Weights of a small transformer language model.
Architecture: RMSNorm before each block, no biases in attention or MLP, untied embeddings.
Training: a variant of Muon for these matrices, 94M tokens, 5727 steps.
MLP neurons of a small language model. Each row is named by its layer, matrix (up: input weights) and neuron, and shows model dimensions 0-191. Each number is 128 + 24 x the weight over its row's rms, rounded and kept within 0 to 255. Numbers have three digits each.
After each neuron's rows, "fires on" lists the tokens most often at its 100 highest values on Wikipedia text that the model never trained on.

L2.up30:079118103125145133136127133140172088127111114101075141120121150155104167081121168146088189134160138157147128125089153194123130140115133107140078103138108129152159108164119146136131124140145107097106115120114183100148121118141117121124141146109134098151130126122095129153133156116139136143131113141136141167110118155136128127113112106147124162133156106174154078146147143155143150094091152161151139117108145180149109133107119153088141159107123133124097121038125133133113138077110136123128110114129109148131098151115145116109093135161130085137123129117113152094147091107080102112
fires on: "y", " rep", "on", "20", "um"

L2.up478:132152141119116184113106168131145151106210148169138129110132115144150163137133138121121105138155124126132138118127121148107188129164090141113050126099092117086167131168072131125089153139133149123118111130163166116144131159131140132095124124120117106134097143147109131148094139102107142163145135109141117114109138105081093121174143131124139146156137115097138105155100115139124114172115110153161114171137161174118122103120174102114134144085110085124137110152178093156129120142102140150164130126137107127146137116158085138100114143145159125135108126135155136163144131152119163138
fires on: "e", "o", "is", "he", "h", " n"

L2.up179:164134138121147143107137124147124130119137106101153116130160141145121161088128143111092151176118116098143140147155100110106173116114126167153130133120088131160161101163160113127139091156130163147192130089142139156142153103134110114141110147138143113138132141102097132115116157139186162102100184145116166165143135126125141134125091100132085111131074127109135125138112158150160128089151096126130140103114072137093130124140145114142129124137068121124134158106133143106093089166087140143081115116085163131122120132147145095130144127120128071142150112108117101155125087161162154119
fires on: ")", "),"

L2.up501:087153182115128102147180119131153113151111119104121157121183119129083109150109142145153125098173073132138175121133161116119120156098076162143121119097110113058146141144137119095100137142146139141132106104084127150152145138119104111139149113085112139119106111157119134103129126169117140138159172133123137141081143155128117117104135119140103155170127137139115120099139137115074123126111122088140117121150111108143155126113091129132106130150120113116108052121109137113118106100126109135170129110135129103127118081124101136149135096200122153093096148121138170156132150167128130139
fires on: " ar", "ar", " &", "is", " dis", ":"

L2.up144:138118141144116110126107113110165092123145131141119140132098145092127123135132155118139167136156160130161134103119109093126193163152112163116101090095147128135149142111186137141118158114095125123125121141144126142091148140104122131163089129119142171123130129096111139144113095114100110160114136139135142188127157141116172127149124160072090138121128113137137132095142074080108082138131139141138134109140124173145098105139066139090149113104120061144147104115173200110157142139121109154145106147111132094120144109096142144133102129144128137136102130151098136142130074146149145102
fires on: "ack", "k", "her", " school", "ist"

L2.up125:122149141110102116133131059099133118137089151153097137108123140119109076123100121112136160108143114139151111112134175132146131130107151092139111171117148107140119161141099129112171156132090118138156121118113129129089149088131126138170156109100140126177085138147089124145147104119147142147142116134067116122137097172121138129154115120125118117158118155156160126155097155108120161155118109114108138150214111128150161106098116125169120055126154124114165125097076160164136153150127129103101153118108168174135142156120129114128123126126167129168122105116110118132139108105128112103
fires on: "\"", "os", " rem"

L2.up428:123195105142121152164104136147132107156141103132166123148109140126146154116095138149140109082111138119120148174114134087160136105123144110143118106127130127110112150146140117148160140119165110118137137137103127074121083144164081086144161102140166140096174102170136120153150117134107081136142138114141139126117134119160121107158123151126112109144130111156160136068176158164103114099130130120144177105147154131135098126185122164102106142143119160131128103164104136131114117110136100146124104162130146132132112105176131122131158149127140157134121171108099112121122164186126174071
fires on: " con", "er", "on", " State"

L2.up513:148154119138133132107156124129057134099133187138127149165095156136130152099104119106128113193147125180109100139129137107102134144130173119130116132130187139122138143158166140107167116086084121130151132156134110131163117125114127097154113132133121108137148162132112134136136127129126151133116180163161123128134095119138164107148109100158121143129100158143163133125111125141175133093149133116128155081184133135148102132138144137113131113116076073081166149125123161098153097147152121109104070140106105130096098160152137134101185127113126123150124109128157109127156153123115157117
fires on: "\"", "\",", ")"

L2.up634:131143114132145129139129166143162131101134125130131147116089151128103107097160103109116109124156164099150182164147128136113125113129109143170133128127106117096090156138131135126115145114101126143124157149133130106139162133164129136133118135133088127113153114159121137145108124142108144133128129121084128143154121131074179137158118101062141111125135103099156096134144195109120136169155146117116103065136136209146133130132092154077115151143148138093093083154116120091193085125144149100164129148121146115148133127118101125140117134112131129134144142127105095111120153129178129064
fires on: " med", "et", " acc", "p", " met", " Co"

L2.up80:170139113140141156128148165132114139132169130138104108106217112072096119131141146124102151139105093129148179140122129122129162127119100143115135115150110162139148127145122122139127087140135150130101115168150144095125141112117067119153197131154130148152111186118093114131125110125119099135170123092146166130144116122142151120103102107119104158121113082133105130108189141102148134102111134105158099132089175133126115127135156140160116145112103132137152148123141129113128071135125133124165122137104098122085154131136147137121098185113144071145153141098144107142102139128115135084
fires on: ")", " r", "-", ":"

L2.up699:149153140116183135092105118178151159139108138123131117152088116118104153146136083100123103163159102186104098121140110121118108152113115116167125149125110105141185102127126133133120164178120160145118102137123111077119133095129120162099112141132128120101097107120126139125130112129135129102173131096111127142101119133132112134126080080096131124095136101127099137136198124121121138151146132174146114098112125119140176126125161187132133158145088140145119138130181165113172126143135119041144129142142135147130112142099120139121132106118129181125134092102116120107123120097104154124
fires on: ".\n\n"

L2.up293:130122135131127135157076116131142098152107147129146111110098155155129127128115160090148155146141124145117086115109165153141099139137101161091118149176115120131131124140164127126153126135103110163146151113125096075105108105125120101180138116140152119175120219094150142084100138161159144108097201136116105140116148122149139133108124092124135113130130133115111115118181128090165137112093136126145126142117121116144195133154114133114122112154116142111079132150144117151133164115163145127148171085146115143138128103081132109139154122138119131172153113126125171134118131118082106161
fires on: "In", " In", "A", " in", " -"

L2.up277:153151098162138140195143117107160121112165095135123139137119161120127113108147142180124145138131145132138179121162120134124171134134118150174152163139137134081128122128153099120141141121122182105172171100120121113115137112166120136079083075118100149144121165175128147155125143144132121155109153102144118093102156107127128141109089113124113155153122146130171135102128158115071116151132117138153130106134124111129112116153143130141128161112127085128131133101083095114137120121151214139117140102123131089126130104118085148122123118112134159105124147172165130127154114165125106179
fires on: "ad", "re", "E", " Christ", "ic", " Mar"

L2.up20:155138138137095111101121159143103110128108132139147140105157138126140200134108142094115125150115135081126125096101098126135156143140157111122090167103088184096114134152158137093118134137080155142152145098100126071147124157141152062123102139148154155133113137124124115132212128111094133159143097139133110117137117100138119111130150155162143111160140117123133114146111117125142154075132109125095101136106121145147125102121099145123147155140077119122136140116154171124123108110100153132151128116135127102132132185140137098139192088093115127118111125112139127113104091136069124158
fires on: " |", "iz", "A", "D", "|", "00"

L2.up598:167143146090138123133130124142187121118129103164106164169108131134118143117136118112115125146130109131119126152130081123135138144115127127143127144139130134093129096164165157161138105162096224139129130111138098049091138142130123149098137132166144133097136111158122110137140110137152104117212130131096130129096115141123147123147123108135150129157120128142116104144173132132104117123160164150157144119133119101107187110111134124120133148133100163154117091093136113100133110151147133103168091115181126122150116149123127091131146157134148171177107120149159105122148124080094104118
fires on: ".\n\n", "\n\n", "|"

L2.up649:098096164122128146086146154191173174141115110123088173150166151113149155146125100114129111189097134141142158141118143111134112123135131123136108164154125131109126154142110150117137098130133212131126116135132122115122093154151120148127164147113117122114117108132127124106129098136102137142161133134157143208130138156147104115154166134125126144123126119138116151154136126146159123113164154121104142156103107126104174125118134137118107165129133147097144114130172096140154131164158146088133151076100142105092125120158126132094135138154150144121118134145153131076129167116049102130
fires on: ".\n\n", ".", "-"

L2.up1:135106108127135150126103151150135095132136165089145114149130134118122096084117129108168152128149130135121170143146134091171078098113066112152131059141141122141110197194140110109095057177132136149147133146112165139143090107136157142087153124114108143135149127119158126132138122162105110148109144105164116129096118118132084134125139139135117124162124130113137095172082139133134143087159162134152150135117159122149105130171121137058138165116129139126116122159123119143113144109122145091108128132133105133111099118122119113104154123134128097106161164097116158098138130113133098135
fires on: "re", "or", "iv", "ivers", "is", "\""

L2.up328:148086119093135161191121115122183129066184127118113131129148127102134139140151107170144140146131146127142108100113156139160141116106136140117138125171122133151101134118104153153121128162152133126159080120147097114136108132108151114167152076104135164139121120149132126142109113093108152149083141184143128099099164120131086108107126088134122133157148138116117124150179152136154179184105126091135082121109150152090152147112163123139137111112074121128131114108151115107115106128097145133117110111142140114130154135154173103123081101124138124172180115125146134165121116109126144129
fires on: "el", "il", "u", "n", "l"

L2.up764:149125109125095165143118135149125137124126125137132150102114091119109094104137132131105212118119103157108159140117138131156117122085146114149108142142124145118141114126098140141107124138131104170116136109134161114117119089079101173147122118146087143119135123149196136087140141147140130118111129105134128139138176104149180127101070107118145117104158152106146143146148066145124186119115195116134139128121115148129095165132119095148123136127130130124115142154128152152114128144131131065083082130160148108150124136137151104175152114124115117135161091069098127126152116118160119170
fires on: "20", " comp", "ann", " ind", "en", " mod"

L2.up289:133159127116130118174127105154095123087114163107128120156142103092132145169110110161169130116133150172093129159109117126149134142110152142099109105149114106121151108150115106159085169102136102182137131081114117104119131137119111121132177122107119169162117106117135147120155149125130147119121165091111136108052118113098108200133148133139092082128148112079114138109140134104128149143109123115146133109171115087121097112150085122150145089122124134169102093118134124145134150119128112168151139128125167125096139105140144089162176142116099117111100110115122117179170114128142132130
fires on: ".", " All", " ass", "l", "ash", "as"

L2.up13:132113157099130109085120166139112108129124143139139087166098132115137062133096162079153144146085162157169121130079136103159164132111113101128147128159141146116157115095096126111120105184151123091134103146108146149107140143135117108098123110156086131111102133157154116137080106151111137155124145141149127109126111142120130108122093102139112141144165077158118169135162139162089145163135143127137096109177132151173137132117146142134143119144135109082110108122125177102158167154120128177110118143144125133059153127151142105127114096126156140156167121124121111134125148119141113095
fires on: "ce", "e", "i", "are", "ist", "M"

L2.up296:167159148151107111149130128162114152156130141135127160118106081148120143111142120115134143134070155104054179091102111129112097141138107147164123096107127123071097146155090134101113132120181175126148150132122116105125170128160107109126114120083134107149090151111112139145138099194116113145109133152153126115134126173163092114113097099113129184137106148155132131086123161148124125133130127113125108109146127140141134082121161102143102123157110151087075114128134095150132139131139136149112144124140126102106130163120123132112139133128128123133143141158142121096168149149110083189
fires on: " Cal", " dis", " man", "art", " ad", "is"

L2.up488:123090160120152150120119176083144114143096134105133156163115089152147145115170112085130137165074102157070112147130123101120099133133134150126065123168122137111147127083141106148130175119154121133146116169130121084102133156121136138146112143104117109123143110139147148079124122155085149117127139142112122155154127166132117128153097134096126126152135107146172092154139143130145141159142153182122176137132117150130117155112179160131110126122122157148148133131113137118125089120096092083149140181108106115092119099120082144090118146138115140133129075110111160131137087110113126151
fires on: " ind", "|---", "ond", "ex", "y", "ur"

L2.up544:187121095110109141146144141095125103136136142155125110175112144091073072108164108110171133134152093138064163133131098102169132136125135138088069114149116128130142126151148159175115143114170102130093145139133172108111083133107127121143099141140140102129150139138119160107094153142134149118134103128162116110139129153150173141105134109142140080157102133171144138143114144118130150135137138088122138140120094115157135150090145137149118145124095134119088137149118077140101137156137155124117160142143157137061130127098131120107114162105115131148152124105131192142147139149139137163
fires on: " Ind", "ect", "ond", " ind", "ist"

L2.up57:144117094122133100114092172121108123120085161092149113099119092112107094101140113122111126140108167127077110159142122114130127114113149139172082136134123126117107131111115118096131135165120149089112121134146134144132121108131111161143119064145122157149133140148123110143118118086120156105134150178125117145117160168139119113102094142108133104150102181101162114141175165129117096144112130101124164103142130119089150154128175156192093128117144123145080115164103141122132147134181120120144115121127119136116151165142087109151167123120179088162159141153159169133115167107141107150
fires on: "re", "le", " pre", " rele", "e", "o"

L2.up76:117130114114120155143127120108140127140157140116135087120093108093137096139082142138115156105154124117166224147132092124122119168144110116151150118161119130109106170117128118148134101175148138131148153155138082137112130192143124114093122132105146126179138113131169105118105124144078148119133103126115124106064125129110188156122138148097123124122115140146105135140128115160134137098162096124148160164125131103118153119121142146138130127145088107102096138161121130112122104134160134115113158086135172117069149080146130093140103173141116123125123143141147154094164121140094168146
fires on: "O", "and", "our", " O", "und", "ond"

L2.up521:135129131097172131131123103163137141176108149128127142151135145139139123124157095155087132144163156136106140109141090111079147151135097167156123119103150084110122162101116167117138161132134172152144122111126095048094042133120163124103183139160138130092114086131115086119112159111139082097135146140136135122106126145144071160121121095115137176141124120132084149126162117159154104132137161142108111147105081131155184118151133128121162134127104130139121162119123150109155134136138154092157139097130167145124112105137109142131131113144143133130146131133143133107156121105135131141
fires on: ".\n\n"

L2.up749:171106142140103128148113115118138111122097154125113121100101169155126119135097145092111084152114126134118113142085154103152140156114076122147100083080121138153078135145138111133118126136119109133208147132114121112099120120110112064129128148092141126136116153158131135100121136115137135127109131147155151131059113119138129120104135079144146119090118101165169145112100153138098173113151132114119140103134086138191174129094142095160146126131091120126093137144093102123141121133133123112103090150096125138142091164115167164180131127168133099138102101120120132147132129111157146124
fires on: " -", ",", " as", "us"

L2.up726:133191151148133112094124110127126100158114088141134122148168138115128106108152123119122126125159157124140131122162161106111152137112144114119146154158151131115165158142131167077087134124125146120135104164114141150170125105083114125122146113117110094160118150128114113135183110114132145100167139124145131106131116180114162094133084130158092142100078120124162130109130129122169153114105182112124100132104128110153121101148126121098166106122105056137139148134095161100133080123102137130168153153142119122084114145148104140087138101125133134118150196127110121138124099075106155105
fires on: "ain", "ines", "ations", "ory"

L2.up148:094159129103167169111097172126113150152108117044149159163104129119150110136114124131147123147091143089109208134125110123167157124095134138114114096114148148107087143113146127126051106144150092157172122137113132088123090137106151130116141115167171160132138144105130126121103121100099103144099137096135165119114111105133124138125171142123137152117165118135114102108088117125123141163104107123150095114125144099128103185129160150141149114120143126133112140124148137127099146115129153139130134090129107076126124090185098132116138113141148124172122135111139125096139114093135141136
fires on: "ir", " sub", " pre", "ub", " Pre", "ig"

L2.up165:112147087132109160154116114148121133101132118139141166126097161150091138129113134147139132134170118119163132170152082151129122106102145108079127132166150110111098138111132142128158137109130125127168095122158145070125102116172146110145130129126136142109130108064134114158131131096155124147139101098106133114137125103108115109111099100109115126141154135122116097138129062107163151134087117133095106119099106119164147208142157118137154102071127153110112130099080147171171148061117145131116121139108134144135158078130125120097115128153122114132162143103122127140171081113120127134
fires on: "b", "20", "ul", "on", "ic", "ed"

L2.up269:165104123108124096153127123111097167081187142106152132110130096160118141093099194151182108149111123111142126105117144122118121125130109142117115135085120075113129165152181133114083112089073153098111138098093102104191140138152145104139166117139144141143123130114137112122165085122134126142125121141161144168146124119156177133119129136110178144111131115112090117128123153143113089115156112110132109118104137101129154128129143121115118110169151159122134127158121125120139160104098119126144150101148152105140127126156116130052126084122111140151153118100157135091151165101125148128
fires on: " |", "u", " •", "|", " /"

L2.up384:147107129135134161133103105102148191145153136129116123168124133136128175137158117132133106172126123163139136124145113078088091152104136147141117145130146095106146100121171135151160137165120113091140122112147117107113088111126131189132133174087140145098135115126073114108122094163142123110154119100132096123143099131162117134147142114107145141117164118098144125157166129109118109118141175182138114184139107086116145147116128121106156140125096166137131091101155136065121134145133118083109114128102128127123124111095125087118143089120141208137111110107139139147115123129087156140
fires on: ".\n\n", " =\n\n", "\n\n", "==\n\n"

L2.up219:098132124170125127130166147104148126131147099137159137162083105130129148129061153125111171142121131105143152146133115132116095132081137117157110100091170122121112092169142114106093097099155136140119101118141121141128084140111096143103129074135150135180143097115158095148141141128140153158133158127121163169126120116129137110138159142131121162109142147092167105145095122162092170149150124113106146159133165151178171105124132126075120119153132081153155139151140076147113147124094114120158153110138128125120139162143111089120136132143129162148164122108085165126137154117164116155
fires on: "e", " Wh", " William", "m", "ors", "ose"

L2.up41:140163129119119148123124102136118154127118146144149169142120129080088106168093099126119133163134140139125101116105132103159150187148159108158086114111162153158156143133146134142185182103120095113149105122118118140079167096114137140152109121128118145133117151140150154132168116122122150149159083122148158168116146140114136110115119088108091170149112128181173140126156131139136124129126158116103161104124148169162140105128144147122172141135062095154125130147090164108140108111163124131101058145090155129133101145143124127104131123144141114156117106135132102081118104110108121123
fires on: ")", "\""

L2.up393:134134119092127124127104139134197119085158192149149131111135109113131124146132070173166159149077140097096145110102128119104109128147122153079110117165118111159160113139114080167115118158142121113102111106133097152141184110140108106106145122154091165171161125145095081128134151118136145122145183139119154104144135139144107154149145102147150120135110150117143143155187154094154093141148160131121109119114127135163140112118159105132121115140110146144100114112132140111140112122084145132117124147167144092124141112083092115122119139126136124150161147117102160114125121109190116117
fires on: "il", " rec", ")", "u"

L2.up281:154131165115139117105108103145130116131119143114116087164092124117114172122130103084108101194167120098143130121144086101100124138112112150137101137133099090168156092100115149137136095137117149125094094099141136035137143137185127113144127119119115135117130151125112155159132113166159086143153156129127149166122078130135130129128131107144075108129115124111093122147111080135153128140142156160137129126080110121100113123143137113112145161175118127104101132133124136179160149168109128080146125124156136109110127112150115137146167140158145160159141119123149080132095106099135154139
fires on: " the", "|", " former", "=", " |\n\n"

L2.up617:143125138149132150153117124166149106145106100168100114182121133083134123096109107131210134121064148138132151119148119143096103093157147143156141089134134113134181160107131075144094112130112108111134123109149115098126113104115136099111127131107132119110120182128146135149150122167104123144158129120103172136087116121135174167153155122112129105093140116132079120106156108120148140179137140118097120101112138085095072124148145115151114174101089139130150126164133131124138111128130167123142153124127117087113181139142156147131144130146125104127131127095154160078141150150124148126
fires on: " sub", "ub", "l", "In", "un", "u"

L2.up356:138111124130128114123082158143147094095119132124169123122099116117131066138114129106092104100154108089136098150120150140105093139118099133139141124098110097105128106104095136115127129137114127118115145117155149138119105110134130096133123121126097153105122121162134131149121130146158125138140131133120140120062077134121146104195145107126130088124097096157111152076138128094101110145117129129145149084098089121176082152142147118089074159128136112117137118136103100163135094102137141097163103105154161067112074140207129109113153142117151124167133140109102148136130103139133121091
fires on: " con", "on", "ons", "ff", ";", "e"

L2.up24:147142055138107123103106118142123123149146107122115139128107129139120168105139117179129136166127174094133140145145114151123162096071114130129091152172139129147119131123090108109098149140109155100134183087148148144124139110124131115128207135088096150151154118135141131189100151118176143146176130087171099135119156118137112143105102086131107125124145112113159110092132144115086095110163125135140104150123133140101118143120111140116129144121116145127137100142136144123154111114160153139133121087133167077110157126125083122144139140122173105113126149145176149115130069113113140135
fires on: "ov", "ev", "re", "e", "iv", "ric"

L2.up752:130150112105114124126145117131111110113149160119157172150163126094165122136140114102132112129117216132145144137182139122136141161174137147137145121114152151132172104147089091126098127145102112148128077151128140146123108115156134110128132110118122080119151134167114102119138154148139143110103103172166124133041125150114121111146139102131137126131116131161134107114142131135141106154128158139164112137126101102138163081125150179142133141148167088121151145180098133138140153150137152128158147110124124157073143163131088089139143128164123146137144170146163113151126100166155111152
fires on: " but", ".", " season", " and", ","

L2.up613:133152142085147084159104112108099099154099167162121139101131145107116170110160129131099128098166123121120112147152114140102098085113103154145115151143105160114134139138125102078143118139126163115159138162107126084142127166172143077104119124106151191101123130142094150102199091148111122140144142128141077161116086122135121115149133118128133101171144083140108134145175074105118126143164120120124135123132129140143178121121149100118165126145129122142079164134139135131129079115131128137116103114144129123126102115116113143114153094161119165142114108139124141137175133083137169130
fires on: " Ar", " the", "r", "ical", "á"

L2.up468:142105104159135097153135146131161090106141141106140105105111078175113116136125128125122118175121139169103160147121135139141127122122142131137148092147136093129106146090145115132141113125147082123134143036149123123128128162078089082143123109141167153120128167191140130115157134132162131129127115160116101129082156114109078166141127154146137101166129130148142154168141131108135115118156100128135130116137120149069116086108088098127126121120160116154078093095149124131129159091107106106123123125089096140125138149092163142131096177159116132107106124111098132115113160129129131132
fires on: ".", " and"

L2.up463:150099127156137146099096083129106094102123179132160109161132150123132125120158136129111098159138137137098170131136125140144112132091103090158112098173093130138130130146111165146141129148136127139137173169185115121122151086101122131101113060120109097102131124102134161124126121085162146118136127165128103133146123117091150114137121157115109113120184116158101093146144122155156121150171116124119150119140112144125139127160108106084159124126126082130121111155089162132082130125124141157108111103105132164107120105073130110137181143128128145134159128161122201157132135131101168128
fires on: "or", "per", "igh", "re", "om"

L2.up576:162133108105133131132148123100167104080091122143132148140109127161134127108150119142112155143122134130107100151157098129126182105150135135130073125117160135152133104187119151155122110144103195174131124113126139166107114169164129134153091124163132196155143136149137102145141073134126101175117111134153110143102128164106118109151105074122141117180122092150153115149143136128118110138198101144126103106162152122111122116108147087136186149131125124127111159158106145128116128114134112131128141125120129107118115097122114179091178146103129134161125137133082129148138145123130118159
fires on: " it", "im", "al", " This"

L2.up751:166118150129154122116147128120103115159106104158126125140100151123157145138134157130113105186151138105105129116109122089069135088159090107105121115140088135147148150136118091117151119110089145133149118143133106128117148133127135147179104155119138117118168142148124141131124113124137162081146127180140123151140166126151112117168097099125091113194138118135199095144114135108135145131117178137149123133137134126145122131120169112136131135146107137092141144127132147118134096097121129089079098113049103116147133159144128155156132143132188137182093112177130149153161153146117132124
fires on: "\"", " –", ",", " -", "),"

L2.up440:143177066178119091138138099109111135138112161147113151100130117129155103129110145101142132136105165107150165140084144146158138180109100129138138132100187089114145161128109126127123108087146117083113144113159099166061123106164124118095138109147123160112111140158129101108101134133108164158155113103128155074117166130111120099115149108159080135121153097113132144117112124124142136117128156124132153110128110140135144086112147095153127142100133123078104130132127116172154129157102119123123147091158150100086101105110136094100130126123125142128100118075143142175119133135087142126
fires on: " f", " War", "e", "ce"

L2.up719:129158128136130119147124104127145122140140117145098140111121109153128120129127143162109121190143104105120150144135073172166190092144185142134135136102146103136164123114153141111148138134134166098102094158137156152100093116131091119111132103174119147175107126127118134123138132112115143161121110123129131101120093156116137201143110133101143131111163137120149128102079069126123160148119102142158075114118107168157134117117127138092127087159153114116104132117197119148109130112151080103154083149141132127113104125133117107182140143120120162119130128110106150177124107106129140162
fires on: "e", " am", "us", "ce", " she", "="

L2.up22:146123127118154112154114148120105128127167144097133096093103143128148124097139198102135150144133124140117112146106091121173126089119111115137108123124154152156102140149129088124105109128135146163175139117147102124141136151156100137103137144129163110129148143126136096116138089200127123142151158180113109165107186113130184105113155147169112183124139114119077120126150125100118112106109140096148169105187081148137126125078142104139135123147111134150141071120161140122072140123153143122119126111111153109145144127138158092152132141127138157153145119113170100148151140156126125105
fires on: "In", " New", " South", " In", "id", "U"

L2.up747:147135132101116138125094118156133150099123144143120073143132117109113148146174149127141133146109092117134163092135122135126154192144148147166119130154159132140128158136140167157150100134030094147132135118151118144076116118154142128128134145110153132147123149151150138128121065162184090079119099135093099147112118167137120126148084096096154112100152106159147142125122118133122151122113159170110167130153094112130127084140154126150090125117106131110138133117139121173174127136142103130142116158114116140105107107164130106138151106123138152094101130136094098128134100101083110147
fires on: ".\n\n", ".\"", "\"", " during", " off", " made"

L2.up218:110129137074138117120141121104112149141090113108115111144110168118147089128141147147176151100164121151082137130118136144104140080143094151115078108144149143106182104152109117122145130151158110143174108104156130157125160155115108123143111112139161180098106163112135093144151094115124120139095116111135133092139136119120145118131103085071137160107151136162135133124150095100132186115103132131153117123137105160126131102138159132132131114153090087179146115141130114133132137116165141109064129112147129145132122086114153117165081082113140109118153147092109068134144130127156118113
fires on: " gu", "ig", " Is", "id", " it"

L2.up85:162180108147153116145105138119106115136121082159139144114120127128155110145131141112105128145132129156095131138132091161130153112100128157109140112148105146105100135146092120130102140115088182111120095156099127133139068131148124140171170105173140128129150119146135059103124118129128116132165123080133100125128100135140109111097116088107113153126111126101146157124144145165133128131120206129152133128162117121135144102141131142121104129125152133083154126137100134080099163132086095125148115085123100121093139105131081038134154174104115099147149119159136142115152142149123127138
fires on: ",", " R", " where", "."

L2.up52:115131123104096127120097128137121135129125153146094115115112161118079098142105147100136153177139146141145119103102169101101126151128106092180120153130118105161156137186094147105126147152145107099099118094107138156112114130109148122172125153142106134150135164143123080154173134145101125130114126116140118112146101134121154136120104137143148102112121155174157131137125105081106120100120155121105113131103125108107090160147157098123124102171105145143162110072111181132159092149136088105126132131146160125132139170174147119147156093137186142119123143116103109104133086106127105060
fires on: "20", "\"", "19"

L2.up619:163115123161108125150143125170134091147100126108151155098112160083125166093103148110135144125175144101137151134153115147123123146141132129125138131149113135133163176160146082117131075145129121138134086135132118127158123153123139110120119106107164121145149079134138152156147093144129116116123129134105150132123117150044112098130174167139101126157151126144105148134142111143136134132134122157122113136117132097123149140088151118092115123140073083133105065137145120133102149173129141073133142168171179151124127148080146167093104112154109148139105160163108148126115156152117106160
fires on: " O", " his", " o", " pro", "O", "55"

L2.up297:112138135093155102138135127146128128149091157153108128154087112112116182133123120159133125164145103134097114145156076129094116171105094109152100132173133147129135144147187143122126148126132152152137144153168128128081092130172079094129118137127127221109118132131131119134149141153112114125113131145120130143126096111154159108110099091145125125093120114102120138126142072133153102121162173131149146126105109120127232136126144090111175154142115103154122112140157129116148089135110127075153121153145149132125115124155129119135121103126135147135112118104173124143100151123132135115
fires on: ".\n\n", " its", "\n\n", ")\n\n", "%"

L2.up462:173149067074137097101123127108114146095105114120111116138117098136127145070100129114117138125092151144154108159086143169120148138113144126106110123102117120140160131099107112136148131207156137127124140098115133101155116168138092118105131137142087115095148137138153094130140139075157131143085143147138153113084118176104154085135139103132099174127114164157163135116117123124137094127069118165112169131137074148145128154107134122101160099090130095121111110083097159127124114107171148119118123139158103099115135135129114128140116101112137097122135149119140131112164118136153103142
fires on: "og", "ig", "b", " rele", "ay", "le"

L2.up303:178127123143160134135140153160117080104156151105131120157103106148149141132161141152124157134143132122111112089132121113140113104132088118114096110144178139149146131116151151132110145139085096144110161188160125137116142158162138129096120163115145134149096189141142126144151090134160125141098105117068097171132132118143168123110124152145144160165138078107142119125140141122171149100121164148175111134102129114128126148100117111102105155108111133179079161136136162129112085080130128114126144153105108158114085119124152118162159127106123125132168098094150092143122110115138172130
fires on: ".\n\n", "A", ":", "\"", "6", "==\n\n"

L2.up657:129110139120133143127100137198169147151139156151115115176099096097125150106141119133134101166130141175108128106165100092086136152117120133156104149109121084134164136095108156115137157123104192143132116130117137072136124120153139150108140146137144121108134110141095130122117088124160155100152128110143130174104146133158102117109102101115138163134130098125101088138137082122147112132122124155100089114106101117133199119131182117140121162148111133136139123106158124106147122142144138065173143110114164123107162133154123129058122101140115159126148087123138128093126140098127140144
fires on: ".\n\n", " |\n\n"

L2.up96:118158116138109105148117166108159145136142118143128176127100118126117134128128134113097121142140126104134153150136116112099131085158124085157098069122123146091122135128125114139147133131150157155118128142089146095115076090127168135176141127134088117162076153118128160130188129127110107129112149137146094123125130112142159132185136128116125115115133189124144098103121136128155139129145170097131133106118114134177112140171126161107123139130100132154102117107141124095101099195094117137172131155135126111144181112132154108105143133144119193115123135164096152061118109147108129097
fires on: " med", "ed", "ased", " met", "em", "h"